MLP neurons of a small language model. Each row is named by its layer, matrix (up: input weights; down: output weights) and neuron, and shows model dimensions 32-127. Each number is 200 + 30 x the weight over its row's rms, rounded and kept within 0 to 999.
After each neuron's rows, "fires after" lists the tokens most often just before its 100 highest values on Wikipedia text that the model never trained on.

L5.up437,172,199,232,224,169,270,230,212,234,176,240,195,144,201,228,197,175,199,244,203,172,183,206,235,165,228,205,255,193,197,179,246,187,191,189,195,207,164,203,190,211,202,256,156,162,166,266,201,210,144,197,227,233,255,184,232,164,234,199,186,181,209,244,176,184,182,157,190,231,176,153,178,193,163,155,159,212,203,216,169,193,193,181,160,172,215,226,223,188,197,235,166,232,224,183,206
L5.down437,197,162,208,225,219,184,205,184,205,205,224,165,157,217,213,203,193,141,224,196,210,242,172,160,181,235,220,164,181,223,161,181,171,185,218,212,219,173,172,217,139,156,209,121,125,204,221,157,158,138,158,184,181,223,145,211,214,176,187,160,169,164,207,258,168,195,223,236,235,183,190,225,192,186,205,242,197,214,163,198,203,219,141,185,200,243,137,157,236,195,235,211,174,124,196,240
fires after: " L", " W", " O", " H", "ar"

L3.up59,194,235,198,268,253,207,191,215,235,196,181,211,230,165,232,172,124,197,194,249,165,211,205,192,189,235,212,182,190,218,191,179,208,191,204,203,239,212,211,151,157,142,226,122,186,165,255,152,222,127,215,203,223,198,168,225,178,262,181,250,234,154,215,187,257,224,187,165,260,171,169,170,127,233,186,211,222,155,191,214,230,213,210,219,253,239,232,213,181,178,200,201,182,222,216,214
L3.down59,192,198,185,207,251,163,150,187,237,147,247,212,210,193,239,201,239,255,211,191,267,230,173,198,209,238,232,227,185,186,246,206,237,143,191,209,165,183,229,195,171,170,213,160,168,192,213,183,163,163,176,250,186,245,176,175,184,168,205,170,203,178,227,192,192,229,271,209,258,221,188,245,177,185,263,162,195,194,165,266,213,176,173,165,134,192,160,180,239,170,226,202,191,195,205,138
fires after: " W", " H", " M", " V", " D", " B"

L6.up114,190,199,189,204,206,208,153,129,239,224,200,177,241,244,214,183,203,199,218,202,170,185,198,189,197,191,173,198,154,195,211,210,261,229,201,240,233,206,139,176,205,250,214,215,250,165,247,198,259,253,157,181,187,166,193,230,170,209,206,248,218,197,158,136,190,194,153,195,268,199,240,150,198,198,195,241,213,201,226,200,186,218,241,155,286,218,220,198,230,125,166,162,211,217,260,237
L6.down114,142,223,201,221,188,173,259,194,147,216,193,207,214,207,144,215,263,187,175,203,211,208,183,162,169,220,130,187,208,207,165,180,207,194,178,232,234,135,189,230,231,170,206,215,229,195,214,206,195,198,235,219,184,201,191,268,219,232,176,175,229,239,194,209,209,197,220,195,242,209,173,156,187,228,222,226,242,183,197,180,209,208,211,249,226,170,192,202,187,209,220,230,160,250,214,184
fires after: " R", " M", "k", " w", "ru", "R"

L3.up192,192,164,186,167,241,234,214,208,245,182,198,250,249,170,171,206,181,192,186,209,177,141,216,180,200,220,187,223,129,227,153,210,235,211,185,214,204,231,150,197,196,159,192,157,185,208,220,203,218,196,209,206,212,190,196,219,195,227,226,217,157,198,205,204,211,186,160,191,194,180,198,185,144,208,234,227,205,202,248,182,220,213,175,161,233,242,199,204,154,194,181,153,251,202,234,242
L3.down192,131,187,246,199,235,200,203,236,203,196,242,165,216,229,225,175,209,189,215,224,195,217,210,160,229,187,168,204,175,168,249,174,188,182,187,221,185,187,196,195,209,213,241,213,212,236,161,201,210,207,172,238,202,189,192,175,156,150,264,126,139,280,198,212,217,248,201,188,209,216,220,199,227,190,183,226,213,199,211,155,234,183,259,234,256,233,176,215,233,170,227,201,171,226,188,199
fires after: " G", "O", "N", "A", "C", "E"

L6.up18,203,216,145,196,219,203,258,194,213,158,215,176,271,186,187,223,209,155,234,159,175,253,196,236,177,184,232,180,154,219,203,213,223,178,177,191,232,212,222,182,213,145,215,162,197,176,203,181,168,142,217,178,208,201,224,231,231,211,207,236,209,214,221,188,177,236,157,151,194,236,237,199,174,172,196,275,202,168,229,197,215,213,189,272,146,236,171,222,221,228,227,200,279,234,178,202
L6.down18,206,183,196,139,216,163,193,217,203,203,197,215,164,209,240,226,213,180,247,168,156,222,151,205,218,162,182,176,190,175,222,204,202,185,182,275,211,256,221,194,193,191,167,160,181,205,185,219,200,170,205,243,204,202,162,220,235,147,183,201,190,228,164,253,182,166,205,170,164,145,237,188,236,144,202,225,207,193,174,175,195,169,245,167,186,248,183,173,184,202,189,189,197,201,173,226
fires after: " B", " b", "b", "th", " Th", " th"

L3.up303,238,204,200,247,186,198,184,175,247,226,192,211,215,205,199,215,179,255,190,252,174,165,241,202,206,205,178,248,171,204,182,168,186,188,125,207,183,215,174,196,233,171,175,136,206,222,204,192,177,154,232,254,221,204,174,268,150,246,175,202,182,193,259,166,210,242,179,165,235,173,187,143,180,177,190,170,178,205,228,205,206,172,175,195,262,258,186,241,188,190,258,155,240,208,171,207
L3.down303,195,180,204,185,213,202,176,210,259,215,192,181,221,140,184,181,213,198,176,238,204,220,232,152,190,196,157,235,207,166,230,182,145,170,200,240,223,224,178,178,172,197,207,218,183,237,197,229,238,257,175,263,186,168,180,145,189,173,190,177,204,224,217,207,140,254,189,222,250,175,225,234,196,220,196,184,226,250,172,213,201,178,184,177,184,258,176,193,267,261,203,179,178,205,170,199
fires after: "O", "A", "E", "V", "S", "H"

L3.up30,194,196,181,199,140,198,261,191,205,147,210,269,225,173,244,205,245,221,203,198,172,179,186,174,203,190,187,216,148,221,189,192,253,188,228,130,259,230,222,176,213,173,211,208,131,174,182,255,154,197,193,175,227,241,198,229,214,239,220,207,177,230,188,176,235,198,181,168,185,203,154,173,113,180,197,183,180,212,248,227,185,193,196,204,181,217,239,217,237,186,220,180,196,197,204,252
L3.down30,220,188,257,205,209,175,191,186,160,191,206,193,201,223,228,226,217,216,222,178,274,178,221,175,238,158,150,200,222,182,221,165,221,147,197,215,158,169,175,196,222,179,198,265,178,172,193,192,258,160,172,236,183,255,193,126,244,197,203,191,171,192,179,222,158,155,206,206,179,197,155,133,243,199,196,167,183,177,236,161,240,194,118,207,201,170,171,191,213,157,174,184,206,174,169,166
fires after: " g", " G", "g", " ph", " N", "G"

L3.up187,200,178,228,209,189,254,214,218,200,150,214,259,197,205,195,164,162,219,213,235,180,137,177,258,195,186,218,188,177,240,184,207,210,219,179,221,181,228,200,208,204,192,212,195,195,195,199,229,201,203,168,175,190,195,258,205,222,211,193,181,211,195,201,217,237,238,167,252,177,231,179,163,179,203,217,190,155,140,223,210,211,178,139,233,158,168,177,204,220,205,227,190,138,231,171,270
L3.down187,247,257,200,159,211,169,221,211,175,211,181,209,205,182,175,178,213,163,158,210,256,176,193,208,214,123,169,193,172,212,188,211,214,248,227,164,194,204,216,254,181,238,174,238,151,153,210,178,217,234,211,210,180,152,173,145,195,148,200,180,177,169,198,161,141,214,236,173,245,176,175,175,194,202,167,213,158,178,201,169,162,248,228,199,177,196,186,184,234,225,173,214,175,191,141,175
fires after: " tr", " N", " Tr", "arg", " J", " g"

L9.up343,175,223,198,201,184,238,249,212,176,200,191,260,205,210,228,185,182,217,233,132,205,157,156,177,187,224,184,248,189,203,189,260,172,214,178,202,210,232,209,187,212,186,234,196,149,181,197,169,185,172,225,163,174,166,189,236,194,220,198,229,268,169,215,101,171,211,172,196,168,200,193,203,183,183,140,207,193,196,187,173,218,245,214,191,123,228,190,154,200,180,215,230,196,195,190,217
L9.down343,193,226,200,193,190,229,226,201,232,244,151,234,238,284,218,208,187,165,188,180,231,206,216,163,232,179,157,173,263,215,180,203,238,176,255,199,200,205,166,152,216,202,261,180,185,192,121,200,182,218,167,234,172,177,231,168,176,182,144,228,177,210,202,205,216,179,182,219,184,216,234,204,216,229,225,256,258,164,204,220,182,170,182,139,200,177,210,187,218,188,180,233,165,219,215,176
fires after: " L", " l", " I", " Pl"

L5.up302,168,167,168,228,223,187,209,215,176,239,187,202,211,189,237,194,185,166,219,202,161,181,197,232,177,172,188,195,147,205,216,170,219,154,191,173,222,205,176,179,219,174,191,173,260,204,161,197,244,203,224,249,189,246,245,268,234,223,249,220,160,226,236,205,241,209,212,188,199,231,201,181,180,200,234,278,131,216,260,173,206,298,206,233,205,246,218,239,206,223,182,189,223,200,223,188
L5.down302,192,195,196,250,238,193,162,224,195,178,199,215,188,147,186,167,179,256,195,195,183,179,239,166,170,114,191,184,136,238,192,211,212,217,141,208,223,185,178,167,174,194,184,165,197,213,232,223,247,152,165,208,167,226,229,245,194,215,170,251,164,201,270,155,197,169,187,197,197,192,190,189,190,179,204,232,219,199,182,190,195,219,151,182,234,262,187,216,156,168,215,170,218,218,219,146
fires after: " f", " U", " sp", " F", "U", "p"

L3.up343,194,181,174,205,186,222,174,129,180,183,245,211,193,194,245,223,235,242,252,172,160,191,168,211,183,204,167,144,169,222,167,215,235,173,224,211,220,169,210,215,170,178,193,178,220,232,276,161,184,206,261,236,237,144,240,197,216,196,210,199,179,179,183,194,186,263,207,228,195,285,172,191,197,187,180,263,137,233,255,216,208,228,223,251,220,164,218,223,214,206,179,202,241,214,179,232
L3.down343,206,189,191,278,185,170,192,220,236,251,235,214,213,209,242,219,184,213,199,189,218,227,212,165,173,243,205,228,165,168,168,172,192,190,185,254,178,199,153,209,207,189,216,236,203,188,226,224,140,175,198,233,238,176,183,213,181,218,199,222,157,163,228,172,179,172,238,212,173,207,189,189,161,238,228,175,234,213,251,191,211,220,218,223,245,155,184,262,217,226,206,196,206,180,179,266
fires after: " f", " F", "f", "F"

L3.up375,139,220,217,248,208,170,230,174,215,194,254,219,229,182,186,180,208,190,160,268,146,190,222,227,178,208,179,262,228,142,233,163,258,204,160,205,227,255,227,195,194,237,243,194,216,220,235,176,244,170,239,224,213,206,218,213,259,227,160,242,218,213,194,209,204,204,157,148,210,166,199,139,200,265,245,235,209,156,208,155,215,232,205,205,172,212,238,175,189,174,231,160,186,241,228,201
L3.down375,165,225,265,251,162,235,218,215,262,183,202,237,271,185,232,196,182,217,197,240,196,206,206,184,179,195,230,173,164,189,180,201,186,210,220,191,160,215,214,196,213,238,197,187,219,171,216,170,197,215,189,180,223,194,164,234,211,197,200,185,199,205,187,260,185,229,204,210,158,146,203,262,180,175,182,241,174,203,165,196,249,152,164,199,189,155,213,194,203,209,170,182,183,248,182,185
fires after: " V", " v", "v", " ass", " reg", " s"

L5.up367,154,230,197,239,225,153,274,206,186,190,252,172,223,194,215,199,208,192,223,163,186,209,174,223,155,157,193,231,178,229,214,225,171,149,232,142,179,169,228,209,196,174,235,122,245,173,216,189,199,181,225,184,226,183,159,226,174,188,180,236,229,220,228,176,183,238,169,195,161,254,202,223,166,174,195,243,178,173,254,202,229,203,204,243,218,226,182,215,220,219,236,278,245,163,220,220
L5.down367,142,188,248,203,194,170,185,174,210,180,156,235,203,201,204,159,253,133,170,174,222,225,202,202,219,234,166,214,207,165,223,173,194,164,220,230,214,189,213,164,151,188,212,228,176,188,154,237,184,176,214,223,250,211,153,203,191,178,224,190,173,202,207,197,250,207,168,171,206,178,192,180,205,235,185,208,172,184,173,202,142,178,274,189,182,171,201,185,192,262,190,190,206,170,176,111
fires after: " B", " C", " p", " P", " b"

L10.up299,170,211,225,188,238,221,197,210,182,251,241,218,191,224,175,166,219,180,214,191,196,189,201,243,154,300,184,191,172,230,204,238,134,186,142,195,215,220,237,184,175,203,222,226,207,226,160,214,239,250,176,171,215,136,191,205,151,165,245,199,248,202,213,198,238,214,190,232,162,214,204,218,224,187,196,267,202,156,239,212,205,186,180,237,229,249,234,247,187,214,217,208,198,235,211,156
L10.down299,179,184,181,234,200,156,195,145,214,195,168,217,204,222,223,165,251,174,259,179,148,219,236,181,160,217,185,239,213,203,232,279,174,213,168,186,167,247,228,235,180,246,228,246,171,262,266,215,246,205,231,205,211,228,203,203,166,179,232,189,243,177,186,177,174,198,152,159,215,233,243,190,194,186,267,181,182,151,225,240,216,205,232,241,179,182,211,130,212,225,155,239,136,169,253,164
fires after: " |", " January", ",", "-", ";"

L7.up355,210,170,179,229,201,180,214,195,208,196,252,209,188,250,259,259,180,160,241,156,186,206,155,216,192,220,194,160,186,160,169,175,181,221,181,200,224,200,243,136,228,148,222,159,281,222,175,207,267,209,222,215,276,164,219,193,173,166,210,190,240,186,241,190,205,197,221,201,189,179,232,178,184,201,192,184,189,207,199,195,216,210,186,237,228,165,172,205,177,231,248,229,207,154,219,212
L7.down355,248,231,177,161,218,189,164,217,165,222,207,195,238,203,158,174,174,241,124,174,201,246,274,179,190,170,213,188,188,172,163,198,186,185,192,186,206,209,207,198,214,223,218,221,197,157,217,176,190,196,198,226,189,200,262,170,253,179,173,230,174,163,189,209,184,234,218,192,164,204,201,234,198,147,236,180,205,211,152,204,233,257,207,182,161,196,211,217,159,140,219,209,161,213,195,171
fires after: " N", " ", " an", " M", " m", " ind"

L9.up56,165,219,238,199,162,177,183,206,199,227,209,208,198,210,207,168,210,169,228,158,195,204,169,200,184,188,177,219,166,221,201,208,267,187,252,182,241,232,191,177,202,166,260,228,186,154,250,215,224,208,219,159,244,230,198,230,193,200,176,157,201,209,243,153,202,189,131,204,208,172,241,233,162,200,116,175,219,233,224,146,188,206,208,146,159,255,227,199,206,178,165,199,246,182,157,224
L9.down56,177,182,182,217,208,188,249,206,206,271,211,260,159,183,169,203,192,187,176,191,248,160,180,202,237,140,198,193,189,228,147,204,189,258,184,179,186,252,192,211,202,158,195,210,207,224,157,209,166,221,206,194,223,223,172,154,249,175,217,259,207,163,223,238,226,208,143,230,185,166,217,205,217,173,204,229,203,208,197,223,179,161,253,189,197,178,222,195,169,220,210,157,149,226,210,184
fires after: " L", "re", " l", " R", " Bro", " C"

L5.up125,206,201,168,212,187,240,198,200,180,196,195,201,202,186,234,259,218,209,261,174,184,191,181,228,143,221,135,186,171,207,254,201,198,185,147,229,247,162,235,181,237,201,211,172,171,179,263,202,182,192,162,221,211,220,228,258,196,243,203,279,250,222,205,175,222,211,177,215,206,272,171,193,163,150,179,228,241,171,247,173,241,211,244,183,211,172,215,165,187,195,212,218,237,161,199,241
L5.down125,240,205,149,223,210,208,202,174,180,252,166,211,190,245,215,222,189,155,240,191,208,195,175,177,195,197,252,208,192,230,204,195,164,171,185,191,165,200,213,241,201,210,226,150,161,199,144,155,242,209,198,183,203,194,166,265,216,168,244,164,191,170,209,170,240,231,172,184,249,208,276,199,145,233,201,174,183,211,157,180,157,147,153,164,220,155,248,218,222,228,129,238,157,206,207,202
fires after: " L", " t", " W", "in", " l"

L3.up361,190,196,163,251,202,182,190,204,162,174,226,220,237,164,218,211,181,177,200,205,135,236,188,228,196,197,176,242,216,176,256,206,198,235,201,200,215,200,178,224,220,149,166,205,195,189,241,191,235,199,243,256,231,253,218,192,142,228,186,244,242,172,200,215,232,246,173,108,245,206,159,169,190,213,241,236,199,130,217,207,214,243,147,208,193,171,252,251,232,181,212,205,202,241,189,261
L3.down361,201,230,192,179,192,165,187,185,250,204,272,214,201,203,169,204,155,184,201,246,218,218,180,164,167,205,266,160,162,170,178,222,215,184,171,210,246,246,198,222,170,195,154,249,168,204,260,230,215,185,172,151,190,209,203,206,197,218,213,203,191,261,175,155,174,204,214,189,184,190,240,231,193,211,212,187,175,238,116,228,185,218,240,142,193,203,236,145,148,204,195,156,225,191,204,171
fires after: "v", " to", " V", "b", "ad", " prom"

L5.up218,137,180,208,207,242,196,219,187,267,195,181,231,179,202,233,186,182,227,225,170,179,215,167,191,215,226,184,154,154,146,204,209,222,166,161,223,224,169,191,176,249,187,172,139,200,213,270,183,179,207,203,192,237,214,200,260,228,194,243,255,165,255,208,208,225,185,192,260,217,206,201,243,177,170,186,191,202,196,211,170,234,267,181,144,195,214,176,182,195,209,234,186,187,222,208,201
L5.down218,137,203,187,212,190,273,227,203,174,172,253,223,149,198,168,210,197,142,180,177,237,227,206,169,196,169,206,225,288,181,195,264,268,188,148,183,196,206,190,228,192,179,193,189,215,218,170,154,172,206,168,228,212,209,210,209,170,172,185,246,164,156,107,215,215,200,210,197,262,238,200,166,187,184,227,225,183,218,164,180,249,198,181,221,221,209,184,168,236,191,223,192,159,243,222,201
fires after: " is", " was", "\n\n", " |\n\n"

L3.up348,157,205,172,182,242,196,219,189,227,201,294,152,196,226,195,164,191,106,227,151,158,187,192,219,176,194,209,200,167,200,300,156,271,152,179,169,211,205,186,204,173,202,187,144,200,230,212,205,182,165,182,221,184,171,203,237,173,228,140,186,212,203,218,206,214,252,171,180,243,236,167,206,129,231,170,234,122,217,231,206,183,226,173,186,196,221,218,219,169,202,209,227,241,200,180,234
L3.down348,146,248,235,175,199,167,225,207,203,199,148,222,236,197,175,187,262,188,193,167,224,192,204,181,101,167,178,252,235,160,232,181,173,191,174,260,240,182,233,229,238,223,179,249,195,208,215,167,172,210,214,226,229,152,174,158,165,201,193,196,196,153,142,224,162,205,191,165,198,187,191,176,243,213,208,154,183,258,211,222,180,189,201,212,184,222,193,225,183,258,231,191,201,257,173,208
fires after: " St", " C", " c", "c", "if", "h"

L7.up374,242,174,194,200,225,227,178,216,234,233,283,177,220,219,231,205,226,158,259,183,161,143,211,237,158,240,151,175,173,231,199,205,236,186,251,182,182,212,191,153,185,264,184,141,241,200,184,207,203,198,204,232,197,183,291,196,156,237,152,244,187,195,249,155,237,202,166,193,202,229,210,151,180,183,192,187,175,177,203,218,221,201,187,193,269,218,279,193,199,211,209,153,203,203,218,184
L7.down374,192,214,224,195,235,233,171,195,216,187,158,137,250,172,174,197,181,188,156,182,213,221,167,212,214,173,194,156,216,176,188,166,220,219,178,245,228,243,213,147,179,164,211,189,153,200,217,171,213,161,260,207,176,190,247,141,180,195,187,226,195,221,173,160,144,226,270,179,146,169,235,192,175,162,177,176,198,171,220,214,219,187,203,250,237,202,226,199,191,205,212,217,182,165,170,197
fires after: " F", " f", "ist", "st", "-f", " R"

L11.up80,180,113,250,227,200,241,202,158,198,237,268,197,235,213,188,176,222,198,211,138,204,158,215,171,130,248,200,234,173,201,139,127,167,224,169,222,176,206,193,169,237,201,174,156,229,209,208,205,228,208,208,208,236,236,202,206,179,215,215,218,207,178,198,201,193,231,176,181,201,227,170,158,200,218,208,203,121,194,215,215,225,207,230,240,228,187,186,194,143,171,199,192,239,176,230,282
L11.down80,196,251,124,160,208,173,196,235,195,233,188,221,215,175,230,180,118,178,178,224,160,239,196,188,224,197,203,184,199,192,187,202,192,151,156,230,259,217,208,227,185,197,219,231,215,151,201,192,200,190,172,185,258,185,158,168,200,167,193,193,257,192,171,171,189,191,202,208,218,162,197,205,178,198,146,227,221,199,183,181,210,168,227,192,163,205,205,166,229,192,203,197,193,243,201,128
fires after: " ", "-"

L13.up333,165,215,201,163,202,273,221,213,202,278,196,198,207,180,191,190,241,181,298,204,188,185,151,249,207,190,194,177,162,242,143,205,205,224,196,247,210,202,230,185,220,175,231,170,179,266,234,130,176,238,249,185,213,182,186,217,144,193,174,236,249,226,216,176,197,226,212,191,242,189,227,215,223,190,195,204,197,229,199,214,159,214,128,199,189,244,205,195,233,173,264,185,215,223,151,194
L13.down333,148,206,193,220,185,213,159,182,213,151,241,211,112,196,204,210,192,181,188,153,181,185,230,173,178,225,189,193,196,143,183,223,193,180,209,110,172,206,248,190,166,221,217,227,206,214,179,189,214,132,196,192,220,200,195,209,211,198,197,200,167,190,169,192,203,130,188,223,223,190,189,162,227,200,216,187,175,190,171,190,198,261,175,194,225,148,182,209,145,219,204,209,146,189,221,152
fires after: ",", " is", " was", ".\n\n", " and"

L6.up129,167,242,164,208,247,215,162,131,202,226,212,151,194,204,258,206,185,179,236,224,179,245,178,224,150,187,153,203,182,201,191,194,242,185,201,198,269,244,252,196,192,171,141,187,238,261,179,145,201,203,200,224,214,206,194,232,122,217,194,232,168,178,195,168,214,192,228,177,146,153,186,190,208,207,183,188,141,196,222,153,190,228,184,217,180,189,196,154,215,206,200,175,178,222,184,231
L6.down129,206,190,225,215,225,205,201,193,195,183,158,195,179,149,190,227,221,211,187,253,226,178,213,199,187,148,224,219,199,218,231,157,260,227,245,162,190,131,175,175,222,180,250,215,239,230,156,204,181,218,195,176,179,197,199,161,176,170,189,193,185,202,232,183,232,244,232,188,190,226,194,194,209,269,239,209,210,172,220,260,232,166,209,143,200,165,241,207,148,203,166,209,154,194,192,137
fires after: "f", " f", " sp", " exp", " def", "ra"

L9.up331,187,209,160,261,217,222,203,135,222,192,190,182,175,173,237,210,224,171,255,164,182,194,166,232,206,168,196,186,141,229,184,219,225,139,152,236,234,202,199,201,153,200,226,223,206,210,223,261,212,199,263,215,207,164,254,199,168,237,220,182,191,188,208,183,239,201,238,149,133,226,199,178,177,218,196,303,166,199,247,164,196,229,166,228,255,210,196,217,212,217,192,202,212,226,181,239
L9.down331,171,218,210,251,276,143,190,171,111,185,211,226,184,180,219,255,205,231,154,219,175,206,158,194,207,157,201,214,150,183,233,149,259,230,236,248,184,177,170,187,227,174,161,206,232,218,208,192,199,201,215,215,263,214,211,242,195,225,209,184,141,169,203,216,165,181,250,166,160,186,190,216,200,223,173,232,227,134,171,229,192,224,214,200,166,165,193,250,190,228,180,236,196,203,226,165
fires after: " f", " F", "f", " ob"

L6.up328,168,240,198,190,271,214,229,213,140,220,160,274,203,234,189,193,211,231,263,174,186,183,189,213,180,209,186,253,185,256,202,192,234,149,185,192,225,165,176,180,230,227,241,181,227,211,246,158,151,159,148,178,204,146,190,217,189,201,214,244,248,216,218,156,230,193,211,224,187,216,181,147,192,203,188,279,172,213,176,175,267,225,205,186,210,197,191,230,179,193,245,224,248,197,188,173
L6.down328,252,203,183,147,227,181,207,179,209,256,182,196,158,213,158,201,207,215,192,195,177,193,227,252,211,193,178,248,210,267,205,187,234,189,195,214,206,216,176,226,207,151,256,207,187,228,182,204,197,233,169,160,175,172,169,208,236,212,194,183,201,188,176,194,192,190,282,183,208,200,255,208,213,201,233,219,267,223,250,153,146,209,202,228,239,195,176,188,206,200,235,201,231,187,165,215
fires after: " l", " w", " m", " M", " L"

L9.up350,217,240,208,221,219,201,196,164,159,200,245,224,206,189,217,236,212,177,154,231,158,160,214,214,216,169,166,251,198,189,246,236,195,160,204,232,273,176,202,150,173,213,208,192,170,177,223,258,166,182,194,180,162,231,237,221,203,253,181,239,178,235,223,182,215,213,142,149,188,209,246,213,152,246,189,248,170,207,206,247,242,204,133,181,232,198,258,205,182,210,229,204,194,210,171,251
L9.down350,217,210,218,186,164,245,219,220,200,178,199,190,251,210,183,204,195,165,154,175,208,258,145,177,268,182,188,153,169,222,201,285,209,196,169,218,150,250,166,242,260,190,226,243,164,233,271,203,166,214,220,221,213,202,253,234,254,210,232,167,201,207,221,230,152,169,172,202,175,180,190,258,229,190,194,181,285,183,171,245,152,207,194,203,196,219,251,165,139,153,203,167,171,180,210,187
fires after: " inv", "v", " v", " s", " b", " V"

L10.up383,177,171,190,217,204,169,224,212,207,230,217,180,168,202,262,190,203,177,215,224,159,190,203,180,220,227,186,209,183,186,218,220,227,211,254,144,211,235,236,217,131,262,224,213,253,198,260,177,198,223,208,189,184,190,215,249,178,268,158,248,205,223,198,184,233,235,129,171,244,221,230,211,181,224,196,190,227,233,184,190,220,203,217,197,237,217,229,161,179,197,177,183,218,194,198,215
L10.down383,246,219,229,216,205,220,236,187,228,211,174,206,237,222,187,225,229,256,176,175,210,259,193,204,253,199,177,221,213,199,184,138,200,150,159,209,215,155,188,199,228,198,217,167,250,161,200,186,170,188,237,202,224,179,229,194,210,152,176,184,171,202,196,252,171,225,199,193,200,206,175,215,200,237,259,171,223,211,248,207,213,238,149,212,164,240,218,223,190,211,165,236,218,173,204,183
fires after: " R", " f", " W", " B", " S", "R"

L10.up258,176,180,157,206,244,167,199,178,177,162,196,224,176,250,209,209,200,166,246,200,175,179,156,223,226,195,189,242,198,188,191,220,202,189,154,219,216,196,209,216,199,207,191,177,206,196,197,160,264,161,124,166,195,226,209,264,188,194,184,177,214,215,250,174,226,243,166,198,181,246,212,197,180,154,208,291,219,196,208,258,168,244,167,254,216,206,206,199,200,177,226,213,222,217,223,237
L10.down258,214,220,199,200,169,159,228,219,178,198,202,232,230,188,163,171,238,157,249,180,215,231,207,197,250,211,186,201,194,165,163,145,182,182,210,228,219,194,188,225,154,202,173,225,173,222,224,213,247,153,188,210,216,159,199,205,223,191,158,210,200,179,174,213,203,227,185,171,166,149,159,192,181,204,229,210,203,214,167,254,182,216,205,226,166,233,207,247,170,231,235,163,206,213,234,155
fires after: " c", " C", " B", "av", " b", " Th"

L10.up261,205,211,149,231,224,256,176,168,184,180,225,200,210,247,218,156,176,213,180,228,178,200,201,210,173,248,184,272,140,189,185,144,197,215,134,158,199,165,265,196,163,139,173,157,238,208,210,181,187,210,190,211,165,200,247,182,146,208,182,180,212,201,216,190,191,216,194,218,215,204,198,197,168,222,211,222,228,206,272,223,185,218,220,190,189,165,242,175,175,190,233,187,198,245,193,191
L10.down261,169,178,196,229,200,171,230,221,224,194,194,179,195,191,198,158,219,218,210,177,154,229,182,220,191,245,177,232,210,252,219,206,144,162,210,174,173,186,212,217,153,173,172,224,151,196,233,185,257,193,156,179,228,203,196,116,190,206,194,193,215,119,199,223,226,213,197,164,219,197,220,211,218,216,205,179,209,241,233,144,184,203,220,218,218,221,211,213,159,190,243,211,168,218,238,214
fires after: " |", "|", "-", " January", "2", ";"

L9.up202,186,182,227,207,168,196,237,186,196,219,197,198,232,210,224,235,193,196,251,126,171,201,182,218,196,216,187,219,215,190,203,212,165,189,190,210,217,172,261,185,177,132,208,224,202,209,215,232,174,203,231,231,225,179,202,266,193,192,182,208,182,203,195,173,192,204,174,236,222,204,199,155,166,133,201,209,255,177,213,218,240,199,236,180,213,244,197,233,224,128,267,229,270,197,217,199
L9.down202,241,192,234,197,210,229,181,191,198,181,216,192,196,177,204,229,259,163,238,230,153,220,175,192,223,242,195,210,165,193,143,237,184,186,198,260,201,237,257,233,196,203,161,242,161,190,280,214,234,158,228,167,194,209,210,181,166,182,192,139,212,152,207,162,173,189,219,243,219,195,202,191,200,181,192,220,215,223,168,224,226,204,202,223,224,236,164,218,209,174,254,234,215,176,195,233
fires after: " E", " L", " ", "l", " O", "."

L3.up199,208,200,138,213,238,186,232,200,214,165,146,214,222,256,202,229,193,199,221,214,122,186,228,201,197,206,166,222,178,173,189,183,191,176,190,216,188,225,242,182,166,202,176,144,185,218,222,276,147,208,215,219,199,210,182,263,190,231,205,234,183,246,218,120,216,215,177,227,202,162,193,166,170,154,199,189,216,181,189,231,206,231,201,196,245,236,158,196,203,193,230,196,238,150,214,221
L3.down199,242,228,218,179,250,205,187,239,217,171,270,240,171,209,166,202,214,251,195,237,228,221,284,154,255,210,196,199,231,157,247,203,197,166,234,205,191,230,182,200,231,220,210,177,225,247,152,170,213,212,196,246,172,167,198,116,197,182,181,156,198,245,210,226,209,229,187,214,232,194,197,179,242,223,200,218,207,243,139,183,195,197,219,231,182,246,168,204,242,211,200,157,152,216,177,202
fires after: "S", "N", " S", "R", " R", "E"